Weights of a small transformer language model.
Size: 8 layers, width 512, MLP 1024 SwiGLU, vocabulary 16384, 29.4M parameters.
Architecture: rotary positions, no biases in attention or MLP, normalized queries and keys.
MLP neurons of a small language model. Each row is named by its layer, matrix (gate and up: input weights; down: output weights) and neuron, and shows model dimensions 32-159. Each number is 500 + 25 x the weight over its row's rms, rounded and kept within 0 to 999. Numbers have three digits each. A neuron's up and down rows have the sign that makes its largest values positive.
A block is one neuron, or neurons of one layer that tend to fire together. Before each block is what it responds to, as a language model described it from the Wikipedia text at the highest values.

Description: Leading number tokens. Standalone one- or two-digit number tokens, often the first chunk of a longer number, after labels like Route, District, No., or on before dates.
L2.gate438:496476529514533462490512509486516530547489530499463539516537488475516447502470476523527500549543529486456493500465554516490516553466506481520495501490522512519479484496538474515492530484478482463517508491494496468504469473460487481534504494491494471489502453521548496475477483525520490525502480456488492486533532454535564477537485527493468521508495514494524530490498558459511507517515
L2.up438:511482489528495460496522511527521455509475493489488476445496478552514516486502494531480484506502502501505473511441515481503488549483507510517498471534481489521504507518489470508541548523464535482451492525486497512516443535493506508494492524511462526509517503540494478503471564510490476512493462470473509449520508480509497523517470526442464496507566515513500522441517510471481505508524
L2.down438:500515494491526491542473513509468522469476499503504489509505536507530491564490518492508502486527484495477506506526485501497498527492496515504475464522498482510492511493476526550458489460517517472487444513497495499519478507524503502504502544497478484482435530508516529466465482507518475507464476518523495512460481532521510490519469495548524464520477451500497503555483469502496452499470
L2.gate555:532474498470500519481503479506555480512492495469468484485490480514527501485467491487508545507466521478507485495526450506463469531480523519550466453512489489508494490542484480484500461515450486513524477514527468528510501511450495489473496544506487474514485515500462502531561508538509493503500475505491523508478529501470537530536484484454472511488484528498552508495547482486512503481527
L2.up555:519504515482475469512500454548489523499519484500534541518524469513511497537539488476520489436524502482518480526488470502495536471507512492498523545500473494489490425540477480435462542468479522497557475479463447501521484462490495487520511504497518529490484487515539497496497485495452525482467457429528512531499497453515547516550473489509481502506474505519483477489502485474494506509484
L2.down555:503487493472519512509509543500470472502514512508521482473524466524540520488501519460484473509481475559471486470493540455480474456508536512500533466525532450446475464494478469535511500545551459488493487530507560524513528492486498507528525503490493500498479532521481460525534473481528466495555510539523485507555481514482432480481515508486506502513533477538498477501506514480510518501502
L2.gate592:491494511508492518464467480491535495470505495499493510512507449530503524503507512461509472503492482547482515493498500513484548523442484514482517485512522503467499495509503507496518547511467511544539492470481510485520561516503479487526463502485500511518513494521513530497498479496472522517540499475480498483484509519501514490504495539470487505540537482522539516575490533476465505523496
L2.up592:514520485529577498498521499477478503442465510481539535493577488507490440539500505498526533464452463495506500507465469508497497566557501499503502487482497487462551478509514502496485486531459458497494513499519486499490524474489512482510503467526496479495528506504551503473505480524472491453515508491500486469484517467468548496518511460504446488517475526554521502494520497503529541514530
L2.down592:497516477428500506507491540528527487518493463505523502495476446496514536525493463517540541469489493512506472502530453441472513468496526501489463492521505480524528482468470543447510510480472525466515529496493476482476519533492476455500528526463464478461496499511529535493499461482489528515506500508463514504482495482496504511478495525452480504513563489500445494479490467576482485527480
L2.gate682:482507537475478515452468506509526486533473468483464517466515475549473536517532494452499456477519498517476482484515463517460501479512493506476505498545503485468493495479511573516486490526497521494493506483518512488509542567516507499515475494469478474481524546514494506455470526477497536557500516506476532537474487453464514510501519510481474494505501484480461494519533469524477488525514
L2.up682:474495469497535511528480525468495508540453480504522501490481467511460467514521488530505494450519497501468536482487523503511531491483526486475523552535503488508521466517490496478485473486420496449491527501535522504476520485491497479479516496495477500497458529533494527489503475506508512491550509462496483527483502457500539468493502497489527532519493493470497476497527518490488468479533
L2.down682:477525502535496507483499460502485512468474476493529504519470445497524545513501497483533485461503460480513439534512522468486498454487538473465517449547577534492505507511487524552484486493512485519486534476479491456483508539469527497499458488485537489440506498523530488491531516486529492498490543534527484467539496479489481462525480485519534479500566468550508520486447503486481480467502

Description: Quantity expression numbers. Numbers or quantifiers right after quantity cues such as only, more than, out of, as many as, e.g. "only a short time", "3½ out of 4", "110–115", plus table row and season numbers.
L4.gate428:508479526507475490495482538476506535522460520457523519460505440509492488519493491521522510495520564496502514492491524510503473506526523477475507493480528486480497501520511523480498497519518436519499477509528512518498540465498467493459463475506483557445492509509481467495509524488511547494511484522531501516465518563505500501485516450480477485499508487534519495518499511507490535489528
L4.up428:489498517542502472485500493508483482477519487511484523523497490481502482515492480476536495491461520523502522490487513534437439543557473512497524499471548517444469447527517507461520491514548462495479489466516496521460527475480498522452502505521481530476506504492476493488467524498488522507516519511506473501519487516531474508504529507487539498539523534529513487508529533476509577502505
L4.down428:493484500480499478514482465542519501476456480473523486475514454486517514492463524503500474464545503510527525514517495506486473506496560515495497523483559514511524451504519475481545536492518484520477505509470477496493504496497492499497481487527500548482498460525493523485508512489500479492564539485538428548544487497493485538494489545497512458515547473542498518502497514491456504530461
L4.gate678:449490508436474518482443511502496493505501511492519481484458547484516505487505529472469533479434501503513454490506552480539484506559506459467503536480503467519494560518470536510506468477468480507477468468495467490488434524504492466523490476486514485448512506507520500488499544490555486505481494515468494542563515496478506474481514487513534497528454511513517490558479462552521496488481
L4.up678:463499549425527506484492480497506487512492508482559475468541537511495472486521489472511483525508521507516486516563501511518469496497489470503497503463514496534491524536497499520481478481494522487498473498523518486519508515480455479525474511549509521488489479491502505507502510500503514525515488477482533520517514489496540489539516456473477493517469471558493492550504498493497476538522
L4.down678:470525527506496502460495489502487533526472483514570510460492539536492533520486495482477491522481563509504539507542508487513478491513475517484502470524539496473477495510538527508471502505517517475502463502500495559466481482511446469492526527460519529486505469481515501481483544508506477508503483491496438469498532485498500494508553501500501523519463492517529487548504473481455502491534
L4.gate949:504523528495476525513464493470505474541511470469511532541493493548544506467461551498526478489544458514467483529537512496497507518491497494487492468493483512512453462491475570505488480486515525509522442495484521504516496465466492487475509488498452509481470481485537503467501477463513470514550513525543523471486488518500480523484479449528454527487509476511471505524449515480507514526533
L4.up949:501514459509534459499508512499540456532480551530482508506542506493478523531511488541496484473489460455457525507443452509480445486505449485510459541476522465492517519536531470524502512510464502497488505511534465548450483531461499511503541509524496497485525488509500530519479492508513482486497499528542455519530471501491511519525469447500523533480518528497529485491523478484486477504475
L4.down949:492522475474495545504499485542512467510503508485464488487472483495507486463501526501485508472499506482487542474551529539448491513464530495524522514513516476488510456485537527528448527479515504508532474532501478545481474506513516490503548465500497512534506471467497541541512513500493496477535486459493480495515528516470468496522488497513499494502525549504519471512449524481458494506473
L4.gate955:516482503470494513473519489522486518460444470521557518451506518504489541473455522522501477502506522508520475490505449486504464521540501492462527461504494500476437547481510513504537476526473509493525519483460539484508500497475493481513464524487515548464471489522487508482495498493499507498502539486527490479540494493458534481505465522542485516504534483556467506546489472463512545493470
L4.up955:486455469506484530501468511514470471527504502478503502477527540468455499489492496498520511489531484512497478508445500470544513503515549505510509516494488502518456533516487517483490493484461504488486510498495554507483455463505463467439528566541476522464487519448510501492461493485482462505496547488503544481500480479517495550499492484574506508459515498567451504566486493509470471509480
L4.down955:505469516521502536489484495466430517514469489487516488474472487531500508479491450505498532543471512489501527503502498510516522495496527524500510506464540516492499519523464504522478464476536464504513486489519537481475496509464492486444496503487546517495497496483486501488486484480518515473525514533520524539495508510450504484525503451567461513535529451504571496485491489469483495455505

Description: Small standalone numbers. Short numerals standing alone as day-of-month, rank, week or item numbers, often in tables or dates, such as on 10 July, #9, Week 10.
L3.gate604:498484509453462521508502510512521480474482489504460539480564492530523511526531516508512491485499555496497498495515506484495505497471502491498485485480536531489483520508472524535547493510500462512494490499532514496514518518525483471499464533491475468510458542493460506552539471494568490521457491512482514465522551496492458528529492485493484457453485531533507498561497523520475530477505
L3.up604:452490453510534508484478492445481479464520472525496476460474467564502542512508490487510479486458491503524481524486563482449495473503447492533519538528488497495530491508507516494502511505492544506470536466538566528509489557468470475506498525465476492483500526476502524466539521471500456471508536485521533480501497510524492525472471488479497545561527501519507513525518509507477490491458
L3.down604:505525521466501501487505534476501480479502479491488484507458476459472441476482512452531515511526447517491494473533512535495521449500493511495455540493468495458528523511479511532470518522507512495523543519478511510512505501460472497481501521582469498475445491482513530508488534518524503483512539527504514508478475478514496508516510522497507518452493466506475471495449464465518503476463

Description: Article-topic name starts. First piece of a recurring name or term that is the article's subject, at the start of a clause, often after a comma, e.g. Hu(a), SR, Staff(ord).
L3.gate338:499538519512510501516528516524488468523509494498518489501522462469479481482507450538529474523496504525519491516520502474473557524486482488497459509516525513485475491516510520514505485484507460522477488484514489506503470487487509530537470514455510523476510490523504477522513475492540480494493500477470528491509539536534496484478508466497483485553495548524544504502509463479482458500478
L3.up338:514514512493484507519503525508504514522499469537511481508520470463483504523464525510549492476496459509531476514525495492468518498527471452516510462495488491519480492503514505531504496485494491521507490506521493528522524500497536519538500524467517489484477474492440486511517455525523524492514451500493488532519491491506496492466495498500514493524536492458501486528526539484474464490496
L3.down338:530478506519484506504549484521504494511455487528505497511480494508499513535517531511560491522501534480498485510550499485493507491502480452516492515485504504498508481463459512507475495458517458445508484478494492493467475505514534544504508486491497520456500465467500483483576507490521511513516457480467448521511455518527533498469468518467487511491495502474514448514504474523477487474490

Description: Role noun before a name. Occupation or entity nouns ending a descriptive phrase right before a proper name, e.g. Australian composer, Japanese artist, lead singer, plus creator-introducing by.
L2.gate31:497531542501529475509457467482495471487518481516490455517487488505448529495488542511530490530519518498497517501471542522472491517481480485470528546521483482515493471459519555461491513451481527513476488494516477552500545512503509507498530547485432480504475502509498530496493516482462512513510478530489463485515515477479532504502480448524494452480536472476481524550513443507519504467504
L2.up31:482473531494498440532532500514473483480562515503423456505514523511492532443497510454498474543474508494453519490501533486460472524507552466518528503512503533492479451479512487486501493507481464521491496469505490561551547509498508488487504555529518500524504496504484508517515461531460486502510492504530478476525520514482472498532497525503487517490512479459442486487512457499489485499484
L2.down31:496542470526460510537500517461525484457491518503496490494472484514498506526501504559484521507541499492486499477492473507526469509506499528475458553507534503502480497516495521482508481493494510531507543559498455509517498550516456501496464488511477503486539486494482542507475525522475508488459536509507481502484455496523488527498493455512477457492532514540464517518494512497459523482539
L2.gate124:486488504527515527493503457502490488492555469518491486536508488460471496481498513488489515518464498517508437503523520523511457500535496512531473511503504517516518487499510519492521469474474526483487445482473476491504484478478495527527516503486506493456487494528586475487449465480510509479487489470477489500514490503502450525480521469486497493477498522566498469482519514440516498506464
L2.up124:496494478519514542478523496486484520506485465512538488498471480488519507492502460506472471501482452494480473456486499501432484473521478460499548531515463479523491501510495512540502470490517492471463520507501465472512525502509510489518518486464506502484505517479510513479492510493474510488507492498453484505501469500501482536513478473523491511510515462493473482475525540506525509483508
L2.down124:504494494492487508541469509455490493465524504489518449508459509512523526525504503518470473514469470533507558477472524518507453530489491453473515490471489498519491561509494451469520534540542480485482512490516532521505489485486467495459469491494462491536505459526509494499459503524499514537510512460545463491471499458510479501466521522488511499455527470503503516503499482493519536503519
L2.gate356:481488461513473489463496503466474552492485509469489486531494516495533539510516542518549486499468503484440511526491487507519513543473495523499499480520491512456423553501513521501488476486494516473508487507485525515472553512508492529495507512472533491542510536497519466492530551538457511512504538513518504475493465516511492493492516476509503487450458469514511514460448505533518517473555
L2.up356:459529526466508500497497447492488514490502501499476514569481471505479511473511481509508528499491477479511497550482501526548532531511492521502529488487475502502454491481486490546471462497501509479523497494516545469471477516547541517495480529489522496466472513485471472501491501520503548541461498481501505470488515454502524479511486507483475495529480462496525502474481464468494545485523
L2.down356:492481520513512474493488513502486459500480504480501481478526487481451501526472508487504501514503515478517505434510465494482509536522462480505499512499489533543492512465486527501515508473508470491474507458501431514426497503529480519448476503528509491518520484516495474525495536491427534561495453494536518518534558505469514471491573544514506470498534512495478503540468486512464488466501
L2.gate711:499513465472523473533505506518503476492485454497490508533454506487511499472535555510466480525452490501472457466445506481497530501498492486497491538504521506470477502467517523496468511525481521520545512483499459523493554476501531497526528515515487497462467523502500469487502493496496480521494508523493498480523502470501501482481508490485503470493526488488489515502467527478489529516478
L2.up711:520528550526535509501506539512467483478496453498527512486459502513480533502511516512508489530503528452521473499509459446487455521529518473514567502448505467520490447527507503501462496506517490492554486508509501486515482460502522466571524462482491472519476484503533473490467516480516544503520489515483517489524499494472526456542535511453499466497486448479497506510525564515490535508513
L2.down711:520527523495481520497483479430507515501507505515473503519465513514475498518487495469503474514484511515517544494478551492509511535551520489506529489487503482509506476506466512537528504506509497543492513498532556508542512476508492452474480524462481446522484472530507517485506513507512522507519526473529505496524491495488513485513511468518492487502506530514483509528517503528520531462467

Description: Proper-name first fragments. First word-piece of a capitalized proper name (place, club, person), often after the, in or a table pipe, e.g. Rut(land), Clif(tonville), Har(lan).
L4.gate194:514488498473496500542508516519531500516487513468420487426497496506498499484550489499557464453491494480552485502506546497482505485517534524533504527491511506506472485504502492479511513500494496490495517505514461530498481456469489504495502472537516531502483532519514549480533489489449509497508488465497503508508467535485458525490523504548517526503544450489508506484509483489472519491521
L4.up194:502499551494469510519528517486573554521477505505465485483502474483515481510491525480496493515516512502453502544502470506499491508514496549524510497508483458500510504488471521504468479493508548454521499528498475430543472525516518515507493467527524486514530529520500495483504465523497534511544440510463464479517489488500457492526478514552538535507522470489483540500475481497480525517519
L4.down194:496530501473479475504527497513521502508509518484478482476522475523553489516486495522477473519485518526563491539520471519499494517549521502459475482513488503475501485479491485478507463472522540509490478439526504510488492522473516501487527541478509490504453506467477490474455533469520488504506453534503481496498535504524480493514527532560520465470498529523452508474492457503482508493480
L4.gate293:512494466528476506525500529496514482499521492563489524505545506508547454551482465517548541484499513528514539520498519509516532512507455475507493513459516542518460521494476495488486467487534479541515492492505462467521494514506555502519507504504531512460502479503497443479533478507516481513498528480470511492550464504506482506498507462506485505508542512520510479504469528491531481502489
L4.up293:479456509540472493431480468513506480490474489498459521511508508514516535508516512519461445513525511491525513511504485504507481495493493523509487492466545486506479470495511454481500502496477501495494505517496472548521519508513496491502553446506452514466467476445543549491491501463477520476552521507494524513486481499490482478524503511449524466534522503502512483537547506497478520533506
L4.down293:495475508507465445481482495523508528526518524534541458508470471497490487510527495525469465495477481494518500502519501502496467444519554511519550487529484471478497533495474537499510532484489495502499496506541510471502491521492565480509477522487510484524527489485508503509475486484538479493520434517508536471468531551466506507521513514499533523478502491534432508477476480476463549478472
L4.gate395:533543490453510506441454511479486498518542515507512528485456527477516496491493536511500512509521515518495444497523539498463526523524528475468462469526554514479512509502507507528511514474514531541499502462551484519486523499498531561487495482498532501515526484500498526484518522511464475506499480571494523518550515514568494491523476505517509482502479457506527457482534480478527483485458
L4.up395:441490492481476520510467465455528526523519493516507515496497514529488491505510500520518486493484487491478485494486479494469518479533498480511483460506514522499531480487484494517542478520509469497532517522528494489551497505502518526535469484466490526492490477453507521550483499501474522462491502500507464476515521512497491477508527483462517450453479456510464483492466524508513463507542
L4.down395:533478483500489489447533515500459504480482515465487538504488488518485520518481503542499436502481503497521470559532480478497509523502531487533529489523492486463519487499516518512479522505528514469500451510504529512486506499498537511497459503484512472492496478509497457471515540496499481486464505478492544503500473514472500514479548535502489517475488525504501481462501495489462501500483
L4.gate800:528475511520488459504463498525551486514566527484539557484487500485514483471496493455489508529522497488507464550477547532487550506534539489512507517504517486469482503476467539477531514460481489478485489486499492479513498505511489540502500500460485518492512468518519522488512516501537494454556496502534513524488442470520487505531518464492532482504503531476479554489525475523471487483556
L4.up800:483486497517503480484491509570450485496531551517521494491448481500523494474495529479508506464481506498509481548457525499498516472550562510562473491502498511476488488499498474526530513499487453507500545499502535486512499484554483521481469490467468491508478496476484491467516480518428504505496492524485509513504496476519531488493528490466447485506493462552470497499546454495451500466520
L4.down800:507495521484500511509510520541475490478472497509508472467471484500511553510499535530495499516527465490519516522543499488505509518505488483500503516533501469452525507467510461488483487495529497518521512479501504512484520517541476488481526490459509497513502493464497499512483478512432493488487460521482455520434531483516515495460529489502552469544476525474529487472534473528496472456495

Description: Name-initial color words. First word or word piece of a capitalized name, often a color word as in Blue Crabs, Green Party, Blackpool; also place-name starts (Sey, Sacrament) and words like snow, sea, high.
L2.gate99:509503507485501549516476522517502475477530500476487513454478487503500501472519522508541537503479512469473541503508498510564535480516534504455512517519502535516468507508498538560496536522470509475485534528506544456529506545469513555522509492521485512518483518489528519489523522483507507492512483495471517516470508473497527501536475494508556460495494494495517501504526484520553508464465
L2.up99:485471471511473496509500506524474473462508494504508479500533499473492500464497510492501494503488505469526535500473509515497496510503472506486476458485474513528510484483555526490513489486482472486501535509524499484461474502496506514524507444493518607517458554453461530480500513493518519468517472487457527541485497440485521437508471497504497472523486490471477514505494550465523545506501
L2.down99:521505472496513485485527483504512479486495497502467540527503502539509531524497555528512506521551494507534507461482502486487485509527508453543482496487500517485514468499506507462508514552564495496487499510507515496506493526489518519547524468497527493459514480471525502474510491558528497543515507492480428469501501488528506496500475519506446504468503497498497559479507476491494487535499
L2.gate140:507498513514534464498511511490495489522522510489488513521529470478489512502470513497475521514485482517469560503522494448465496517516482513510504511506550481542541504503480490500541526506451494516509479543492533528510526541538497496493519453522533499514470540501476542472468479495504497530545451506500556462467483451468529507530468497455514517522472514474506494508477557479515518562485
L2.up140:463504497521506512519516522492486514516510492482498491496547476490495511491457516507485499508487467469494530460500464518486513542474516468480502510502510470472527539508512474516494447472480511508489512493504440496471490518498526538489518526502480530469519476490554496504501501452494472458519485519551532453496508505530504523522477489538505488542485523482490519510490495499507498498497
L2.down140:509459481490527502514492531532517486452497516487509548529507477489479535452483518502472564507500490498463527494495488474500481500503435512521466477469484515474519491484471494460474507502531487507514510508524552533496519498549454483456526485501468486492516488523484514497500481540525514470457473464498483484475505447498507456460502528446509511512490522523485500474492528518498479492478
L2.gate206:487521482497472507502511511507497503476489499511497525524511475502565487476516523565502526554479497548520508485520534560503476483436478515532478456470518480486447489488458464509497532516494531496497521499524484479495444501502490491517532527504527516544514538491473504504479472487552476473476495506481486427529494485483512482473462499493482474488528513464485501509533524475452525549497
L2.up206:506488516471473548510551493493477469503464547511476543505471513511464496464537498518533445516464497529501505479529558506521537492502531507466526436466461505469463522488520509478502577467453511533536477480519493509495483510456483505510519516471520515472496539552500489530485508502502493506500491507481484452502494503525465464500486477530535524504510499527484525460473474523542514529433
L2.down206:530500477501482528579493541559467463522501478519478526524492481536524489504474457512465535523514508509482565501455496497553509484510484522538487468523496482528520507499506490473473515514526509486526524545528526484452461510454497546519512455499500515532457502476480498504526456497527474501550517473521519497517478477496487504518514464506473484490499471515447506475470449523491517533456
L2.gate255:473514532476545496465468485589485497505486496514476528462525463496508513492501471487541488512459525476544480486492423477452533509478470462488520492504490507511497488484491504476540479499505497466471502483537525425533510483509545480543542491539536503526466492514523551503498497468525511517498513532492519502491518545548489473511496509496468487514513500508466486523474524507514495526497
L2.up255:476516561482469505486502506524514542532453512525488487504537520484510518485449533525491498525477481525489488455502477508477467473508508502494476545511511533475491471521499514523482497526477478516511538514491492483495531463514495517514483544529502469527568448479502460486516504484506512503495486526497509504502549511478529504516521506488475490500495509484493510513507476519540502470516
L2.down255:481492481468477497460514485498515509502546487506504484463502499457511494527468510524517500535520506445524534522475526521489519495512504492462529511496453488494546480513494528472500503494487495529544494497504494484480477554489490567496508520483528492520527495502517480484500481559552512496502523492485523462501429460516542499496484507506499490488542516479491501525505403503467482513496

Description: Person role and surname. Fires on a role title right before a person's name (manager, president, actor, singer, Premier) and on surname endings (-er, -ley, Thompson).
L4.gate662:517507532482461512516458490489534499487468485497482518498492509504525514493552496521520555459482491490503523513459486455471482482491466518557503528454523487501499464522473523485491507501516513552525523520498517482503466470509512447469470509469517489493495501491557498464530506484530515496461497516494507447480507517468485528527516519513523528502499466501473479476519465534452491438499
L4.up662:508500517476515520486487499507486487513504537506532539496483489470519511474488503486488536509490508509471499463462467490488499494475462514498508531511486502529468471513472460462498578487492520494510498534499502515506483481503494478462517468471499479488485546457530475539531514499489506511472526501485485484528467494478477484538495468524531527536483512479502470496512538508467469480513
L4.down662:507514502507493492439527482506556479544522503491527485524473493538507510523522531507513514512538500426519501495498520486464530502507490512514542519539486487507504474536483487480481544491526482539511515532484525538508467477478515484516523472511529461564498502498468507507496476487501546550496498522508527483467481511521518538509540510471527509520480540502536500521481491515484505484509
L4.gate876:470464538524489459498450490505499462518524478487491482508492514476535526510474488512494511492527484475494487491463530498506515515503515545482458474493497528474491464520507528477538495524469511508491502538500491518509547547480469527503487488475490481510531496478490553526493513483501486483477527521523509451536480500499492494512490514481471481443561472498485488503488508520489507479527
L4.up876:476475516533534493526467493497498478504488488518490515544498531503501509518483497512540514485464491466521566531488529535462524541505533550526521497485459479491514484482497494480462522510450476528516500486506481509508517483452498512510473477491427483513454512478527454552488516482499457504541521491482480484513497550470512496506513480482499493515507490494521488476504537486505528465538
L4.down876:516514488515518513519515491511512516508458507514539477485480531500473464549572460502509539504481484512463515499491468496498526545528509499483507517516545488457515553457516499479515503518451496500501500516461526526515536541520503525473501480488541472530522496502474541468488508513469548528485480470537526516511462485490462441563512505529536479439492514558526528512511494522480531506504
L4.gate987:493527486485485519512539510527474490504514497463544523558489481485488503503487486452500497531451521466476517509505487493494487535466511462585510576520458473526482493455531504493507508467463518536475503486527508534494504527510520515528548484544494525528492545499518449520495535521533466511557543502490506512524528452513453487525527507479509491512503511506527467486520524492459497509493
L4.up987:535492536533494457470471517459487452508554532542509521528528463496514528481493500513483474470523520481466501479472474493487515506510487472542529506516513507543536496512544524515524469475460517536464477445523456500474504534495532448535529479527513522525563545482519505489469585502484484473521557504500542477516507482495471507515474528529502496572509492514530493500491504485465493498502
L4.down987:480488528503537522514497497479509527513511507480447480464494531496514511487485503492506525519514457523550487521487517497462531470514501509462483459494494510501501500494476474498507482519511499473518498506507545471488516464497495505490460504469552478491488460511499515448502471482506487467479468511490480489507462499513514537515510475502512513476502525467479498461498503492520501498463
L4.gate1022:467514492506529488523488524530553484453493521487503491491500482512492511452559499468514478472514440458497501459470484492498524526511518468480521491524488497508475462496494495452539513529474503505466507489469510486502504474507462492495484533510519560495505503497529453514515517507514524526487509500492492468526476470442496518564503483474539497494531531504499507529501492512503526522496
L4.up1022:444549550511481502498542510502469475553508478528508503485517525487494523459504508473516490509502527525508492528509517462460534490491551484496489496463522502500468484469496513530437483500496502523510482487514496511479500514487479485492517503512461515509545516511506538490482506468503487478517476498480492506510500455476509525470504520565528513478538492484533502525470466435479466508498
L4.down1022:500498524536498484489533519464445519479463502485521503516534516503507528464498545519461485525512491469508525492486517480484480496502492502498504491538517508508453497498518498436534545531513497469533447537563486555540541482538502501518510507544503523543456498540454486472487493517498482453523500473503484461462484518514507542501505494510510495488496431495546507518478513495496487476501

Description: Personal surname completion. Last token of a person's full name, usually a surname after a first name, in credits, lists and tables, such as Johnson, Miller, Anderson.
L3.gate285:530512514500505508473522483458511463463502512495477485501476521486468462472535481465504507463452512502513521431485515482512505518472481523553511527487541538512490493489498491473508536473500484526557517490482458520546479510526499502552456514522501492516485546503514481501529505511510536489462503503503510492473507508493462494577511538497488500495478485516522521521467500508458473507475
L3.up285:481482517578522470522489492486493452462485492507531483506498471493440473495502519494510493467510511493514510477459507486509531452482549488532551519491526483513513532536502512424522542511506520522518495539515491460529488501492479476527465475449545488513511494520532508510511464507539545502498489489467541499504465494499522506569497530537506546474487500514501506498498489537507498482493
L3.down285:499509505484516548513496507507514529483479485493497451524498496516493512466501528516509529473459486524545489492475511476498454490489499512541489531521521479510501471485502511514471510468489455517483512473496452503449469492526486498502522539517489528461454487483480511489482493492506515541456495498468468510493518449509521541496520536504520520441475493496505467492463513496499528509502